Part of a small language model's weights.
Size: 14 layers, width 768, 8 heads of 96 (4 for keys and values), MLP 2048 SwiGLU, vocabulary 32768, 116M parameters.
Architecture: RMSNorm before each block, rotary positions, no biases in attention or MLP, tied embeddings, normalized queries and keys.
MLP neurons of a small language model. Each row is named by its layer, matrix (gate and up: input weights) and neuron, and shows model dimensions 48-239. Each number is 128 + 24 x the weight over its row's rms, rounded and kept within 0 to 255. Numbers have three digits each. A neuron's up and down rows have the sign that makes its largest values positive.
After each neuron's rows is what it responds to, as a language model described it from the Wikipedia text at the highest values.

L11.gate1677:109160129117150115128133145115161166138128160114112086121130125139135113096135143099137138128135063099097141138103136144135148135124112136088134141111113136110148143139148124156145076104128115106091075143142107117132122139143108106148136151104156140135136168135104146093106144130153124133147158184091114107160154143104088135167123117120134121134133147165141074121164111146142140150135135105101108135115122109072140076101093144150145123136176186130149127190125127109137122175133114131113075082142142112123108148135147159128147148089135167138144115128135130137134186164092150162
L11.up1677:105107124116141122085120103118137129111129142157105115165106163167111149115144101097131127147138100150132120094115103129084081167115158132089140096116103129140146101135091098115131127155134136156086136122153136093099103128135129101128139120127141139120145078114136113117095141089109140133146087113119117154134154128118083118105128112133132118176098117110123143085127129073171119119110137165114185130132156143094096138102134105147128148125105153153121100124125089135157142164132162140100142126120122105139092138121182187152118142127153125130135105112115127146152151163138105190
Responds to: Date preludes and name starts. Tokens just before a month name in dates, such as on, 19, 7, plus first word pieces of personal names in lists and tables, such as Ghe, De, Swe.

L11.gate1826:148097107123165162158136145156162165143092121154140136143099192142162092165154125098167148144175151109128098128134139125134096143127145159139111093168131154128138167158110117138114141114139135122126146121158113114143102148134151126133152105099125116147123125104120160141129130118106157139133151134124164139137117141166151141130144097142141143136110101129142140100125125119104111130155136159121121149117114129160119119105104164094122109209125092144129105114099140110132162087141144147161152126157148132154153172143099109149160150118119160120098139169163159117110114125120126153
L11.up1826:098134116124148079147146132137090085089133132177102120146156126113109116108119140119093129129126134125102170098132169096124134149128096140156132098125179129144114133125173095096088151132166128123145169092113112118081176137078110157109109103134100143141138141141124138162144115125125111113151055121137133117168138147119097098060096156143111092119156153114102130146111076101159126144163095140107117117123127124102115132107146140139102107111116156107121125122097127094061115151108158116109122128104088110117160129147135133089143153123145118107120168117130079140122124143140115175
Responds to: Subject end before verb. Final token of a sentence's subject noun phrase just before its main verb, e.g. "It" in "It is", "Brigade" in "The 55th Sustainment Brigade was", relative "which was".

L6.gate638:153114146166146131133142131155143166108152126118143092150178075116110134093146138107134157123135130110193109148111139146093098130144169093125160077112128086147132096142131126140110121117112106135122091155176096124179098141139135160130101120090088108110120124132153116098117152105129168102142125118102117080111122159144098162145117073093139111142097131128092060115115094164119134146111102119109171128097152143149162135142117143188124083134104166131102103106160103141125110113128179159114106148096118149143105145102076191153150169115149126160108155133111149173110162099128138068
L6.up638:124115103149130148131130125115123109156081146104088150141136116122191107156158134109136115142141139109137128097140137135095114135136111166151077146162163160143126106149130113095110130137096073128088075132155105110104155128137175125128110137127102104090128095154156107117106134088098169071143114120146125125173122130149106087117147094113161130142136114141099076111129121128133115087118123092127108109121128095123148144100115179148151124125123140099119066114140086163147115107112149113136143089112102100123132121113112194186127092105148133179145110118131129187136158133096165106
Responds to: Critic attribution in reviews. Function words and names that tie a reviewer to their outlet or score in reception sections, e.g. "Eric Kohn of", "Writing for", "gave the game an".

L10.gate1564:143146112082089118149163120170102166101097137066118178108091115076131125146126138115110091113120109107163109128168138153133121118097160191118126133149134146124131118138112168125114120117107106132137133102079133081143146101139156112152136143165135119124139070132129098147092085123098096123105107127143100113092090155154110175134111130145137127088117120105116149136124112128092135109100134112180093123106117107128104160115155129114112141138104124132083090137135139120112145096094131118105114110122135108108116119110103189114094159151134133096136129123146074094122100136165171152
L10.up1564:132090123125097144108161081166111097127125149058110119142150135084179115131129155118124129145109154106125112124159142130080148113141104127100121108119144146145148201140149069139150120138164109114122106125119200102092108106136144145138113133148137132112126098161142097140135138128091097146113102131150155102104127109168106134139085140143112134114142106121097186138142082101154167081136119152159114153109133140107139142136172166147089139123163123155150152124158108099121110123098149133111142153138137133101058147084113158120091153166126078101097190103071111125107122089139146149
Responds to: Idiomatic predicate onset. The verb, auxiliary or article opening a predicate after a long subject, especially fixed phrases like played a role, took hold, taken place.

L6.gate1457:135185152115116106070145132077135128110125171175126067162097139133138137149105101116143124153144137152160176167098099142143168157129140101139168090132111147125114118159128150057126144090155129143138098107149170131118141113130135149140138097172131160138125142183092122114120111063150136155112110127144134086114150127162113121145116127149133103133079109078119159133122089117142115106138084118109129151086149159096110102124112128106144117127114104148132142086106114085102135115141150134135081124155114141129128129130066091153128144108112153143133145116138129116116143088164142151
L6.up1457:102138096133139152137129128159127146148113115104138122136110129120129120144165132123157134124117137103148127123149093146120104090136115112131127149162049123109116159172112148152123113126163118122116148136137083102182115131127111104178143127137151166101097146099123112147140114159127133116091115117099070085154106117162119112158151102092180112149127133145129106169167102090134128108170138086115166126121094120082119122095141124110118114140144118108135134094135148121119109122139134145134144094065145119147122100134157112155143142113113158162125103101098142149100081144144175159
Responds to: Clause-initial subject references. Pronouns and relativizers that open a new clause, each referring back to a just-named entity, e.g. He or It after a period, who or which after a comma.

L10.gate893:152156125146100121147119140123128109099130144151151141129121125151145119097122149167131112138122137129136155150164127129156158061128134103144177159139121113137137144127110156149118165121140103123169093133130117163142110123191106140136116096211157152148082088113105147133158117124135134151081131193108100112111130122134161086133141151118101123078103129123147099127101136114114164119083120141102151123136127133089118093141097120189133170145110089105128148143136147139082137135123140153077133179098105142085137122105124134118154157119119120121142133166093123079105151140130075155
L10.up893:157116124134118111139067188131106129135139168128161143166123087116148122103147119099127102146140148147084078147119141154159136131136135159088107125099137139082103153121129151164131077128115159112133148175115142112094113144135130140142155135148148129121141091144116160108125088073107119112148108112103116138136111130104122111076110172143122102076098135118131137120112126125104134119113097110133115103133178133127140135157105061110123159103103154143121153148084134112094115147113105074095130085094126145099168161090111120094109125105131127151096152119106124102129123139112124118
Responds to: Empty table cells. Blank or placeholder cells in Markdown-style tables, such as a lone space, a dash, "0" or "n/a" between pipe separators.

L11.gate618:161108165168127130154147134139112084115130114131133129136120098130108143139104170140157135143082094138109106087117118100116094127142141125087147138096171116083118175122099164181126116112131062142158164110089138159077131102127068144159123144076116143092140171138180137126120143100120157121131151126147152122096151109121151101145157168123115123102155127100125147134129130110171132119143145157132138116089109134070116162103127121151120154078097169070136145166156111138118123140133141093133139126093159130124136129120165140132153135133128174138067122103109123139109121181107127119
L11.up618:127120119138159144127140149122133108116119177121150165143101108130139164136111105135142156116165121157137131075110136067117098125156176174124124141075141136116150156157118094100145137121123141157148113100119132143138124113137116167122148140098084131092116144161100143098157153122165118157098140156143168177162171164147129140099139157124143126121123125100123129120117123146139127142126119138116169120097130105097160080136133128158146094115146165140124170114094098133134110102135151144194134144106134122111167087099124139170139064139138129128165147114115138116130122134161133125
Responds to: Music article structure. Tokens in song and album articles, strongest on the == opening section headings (Charts, Track listing, Music video, Reception), plus track-table cells and reviewer attributions.

L6.gate1308:114082112125137117150110111127120162100114163116156071128130149078128130114133137114100147103117144100120091179091129127121135116084129145129191159160089134113142154165091138074166108126101149143111108142073126103141165154175129139142138098131163117167094139108078112134154162150129164148163117111104151101100148158111159146126141140106109120149126148104161120121171133133126126162113093108127148152129131162126128140164116139124140131127169163079158109139129115135140140154120142123119107138120139119090133127124125117148128125096131129124106173132147135156159109092146091140
L6.up1308:145101123157139102130125145150145144151150156179108092128154145099150172129131166105112140120079150101106128175159153096171126108120150110142143115103183181140117139153117118171138124133113105165109128094092125136118158161136113123115137140129161085192124128114116088183144132124151185134117130122118146070102114130156119117125142167119133140135100145107143127134149123120083145094107125107104101136110119133117103181117112111101120156114098114136139125133098082145128127150143177091093117110162096115109123109121144110182100109106148169131148131150119106166160111140095148101
Responds to: Date-position prediction. Tokens just before a day number or month in a date, such as on, born, month names, commas, as in "born April 1" and "on March 8".

L10.gate7:160119141119109140159143167092130111127135141170153113107110098126134117155133101112124133138114147143137132111131112149097109169136136113132178127109141138114088141145126097125124108135148112141149120119115110096118120161093104121150126144115118120163093099142131124051126148111137074120119108130114170162135153138122080118167090099091116139098123124123159117138143137091110127124106128156145120140136122165082138166124119161129117100142120104125131116144158151152183158105129169117127135119100136160162106124128109151156195126122123079106195128113132146127115145085103073167
L10.up7:096119134114131157119123121100111127142100162135118082130119103083152126166111094131173089096124125123113114144122105135109102149120133156102128166102138125129132147116092090075156154134138128109101133100176101111118131135138125083191058184124093126165131128119170117127146144113123075119118094132148136168130132121185172149148118160104143165122092132113158146096143143114138123118161164146120137092123151171133090172121139126129142118127109176159090137149123130116098114104127159113092129143148128145161172153119117145121083113166122134148105126122111146158125112143183134112
Responds to: Slot before named source. Fires on a word or punctuation just before a named person, critic or publication is introduced, such as described by, according to, reviewed in, and the sentence end before a new critic's quote.

L6.gate894:133149121182147163122097155103101165145129154126131107116111139151109105107122129128099112181110078134160094138130071085089121151153156094095110169119048129134131148149102142115110092161154145090113081089134097107162145099135171121116156137146091133106184127129136121131117078139116132115098145125131156124123117114109135154113132143132166122148092147123135125062167158120171131164122144145147165101142112139169133158155103122125134097110121134135138138135113111156124096140132140147125152136103075149131129146124110147114177122125155152127156086135178120141118093151102089138
L6.up894:148128162135155101105116152114129146149139149148143137097140138149186146128147108141135127116149161117151105132141105126153107157154105153125128082114185126124157125122128099170098130159143138135131099148101126150151121138170087150151116105094115128119173115094143120105120146095062109135113087093160124155138088135135157155077113149123138180113117149135122144143101144143080146124128160133130140143163086121169153155136158084100161123161148109123150117133128139088133158152172162143166122163085119097133123169124161129092138102165149132132107114139150130151114129115162130118
Responds to: Empty table cells. Blank cells or separators in wiki tables, especially right after row labels like Total votes, Turnout, Total; weaker on event nouns (bronze medal, playoff, ceremony).

L10.gate1935:121103121107131132108119094144141154131139131101092155110095054161159147112132132122160139145105137124104114142139146132182124118134115138102109125130161162122152138126147114140133137152127160120096122117136125144124120145119128141144104093118103094128123134111121114125108134104164099166111080137135129139130140084116129143160117146119094140129116111094131128068128117144164154196091129133115166155158110146098121129123137084091121101151159096092123146159109128158122138166106100140121151113101107143117121125117132151095125130130102117101100135159107114125124125156122148094
L10.up1935:070124114151114128177112109136138144134109074076101143130157119068123099110126125136144133117064114114138138120184140091127106082133139078098138183120085123143171114102118139124110149152099174125090144136139115141127120154158124073142117134119159118108120078139141120121129108120137125116123108124131128124085164150128142164148144124127135186141143118146111141098149093144120178173124120111138081137129132152125134119135122168151114108138131153143140155101088124116154158119138106166120149128091114113090126111133121165181128115127135113100105141133150132147124138082118117131
Responds to: Day number before month. Day-of-month numbers in full dates, just before the month name, e.g. on 14 May 1762, born 7 October. Weaker on scattered mid-name word pieces and table-cell numbers.

L10.gate1621:125099149117162122150154145126137110124136118135143164120093123111103113108161155145171107127165153127118118124136169107124136136128093130143170123153138100141160121094114137106099133124114133143153153077113092094131159133159128158136182159107120100104110118086123163125080150116111167134129178067151132156154158111076151152126122150150144100113100096126168123125116126104106102142134157125114126187126119162071169118117109088136145146147132085128129174123083153174112152113135130140156133124119118118181150140131131118144118129137083156117098115146160110128134162141089153143
L10.up1621:111112106137090089115130190085136146088099122130178157127126117096150126130151085131142143125130163089106147146116149120112152145127114133169106114151113161102102097170116109116109142138120100135138107093136114093110127076130164104118122108161119134135113147169116160134122120146127157120133104106185131106130149129123158125093132118163140113090160122148174081107113115129175130125137117100100114153116144105126095097101097105120143118119103121112080145147151153105127132160171158151140117127132112092154121151119141116145105121112127147166185159144146146108124087132130132092
Responds to: Inanimate sentence subjects. Nouns or "it" acting as the subject of a new clause about a thing or process, right before its verb, as in "Construction was", "it is", "The population was".

L11.gate1205:147143124134139101129173132128172126161151126090152090139182148102154120129156142130147157122130148138157148090093144145123072108103112122144116147154152165129125135150134107131140133123148151149116102108104101111132147124140121107121133116125129127140119136131118152103120121167110120149162134161120077112157160139082155159120143090144124134161118128178124150103100122180121164176139159093195132166119115150121122142116114081150130132124151128139140119073084123141143128135147125115142129155125170149104114135105087095127089136118108125133140166139123107122124150125122166130
L11.up1205:148150124150129121129112120175115171132142126146179088154132137128133158120152169152133104140124170159149155133090117142134129132114137107110097127119106123093133134065123125136171113170134166109148135126139078089119166142148158102083128131151125152108145151149126134151110150099147146094180153164084151160124108125115150156096139127135134095165105116120139103111135131151093131151176099117149094123146160079171178141136119138121114128130134122135123153129117118141129141163137163083125165161152154102128144131102127138126132119114145111157145138139122124108127106130141085144
Responds to: Markdown table cell contents. Cell contents right after a pipe in Wikipedia markdown tables, mostly empty cells or short numbers such as 0, 4 and 2.

L6.gate1731:137122104122139159130154088159098133124119109109111126109141118135104127100087101074121109160076126107109148103163127128112169115169182139148181104133149142098165176154122119135114126132131119108109107120116141131146149137136135129111099127161081109172152108102100102102144117117109123157129170157146065132136140132143151125102095129123111178145160097130097146120165140083110106168127135129109115119112119124144102121099131155149113117170159132135131144111136167163135117137076144173156124112109136146143156111109145122157136158144115150114139123134124112132100165125136156187
L6.up1731:136121128164125172110157152128102120136149113140124119164149113140143121124134172129083141140079167110143121140119140134128139127113154152105148082154112122114145132101133125143108128137084149140125124106114153067169151113071110107145126116145114128107090098092155117157144136097124106145161131109094129096160148101133144104094096123135086160138128112140128132138115110123142175147130156169165113105111149143147099160088125084129086110120129126102107185182152106101122139119095146133157121157109104151149152068082133128105125127100102157121098095142100153104131179136099110153
Responds to: Collocation slot before noun. Articles or modifiers inside set phrases after light verbs, predicting the noun: played a role, made one further appearance, a fresh breath, to the fore.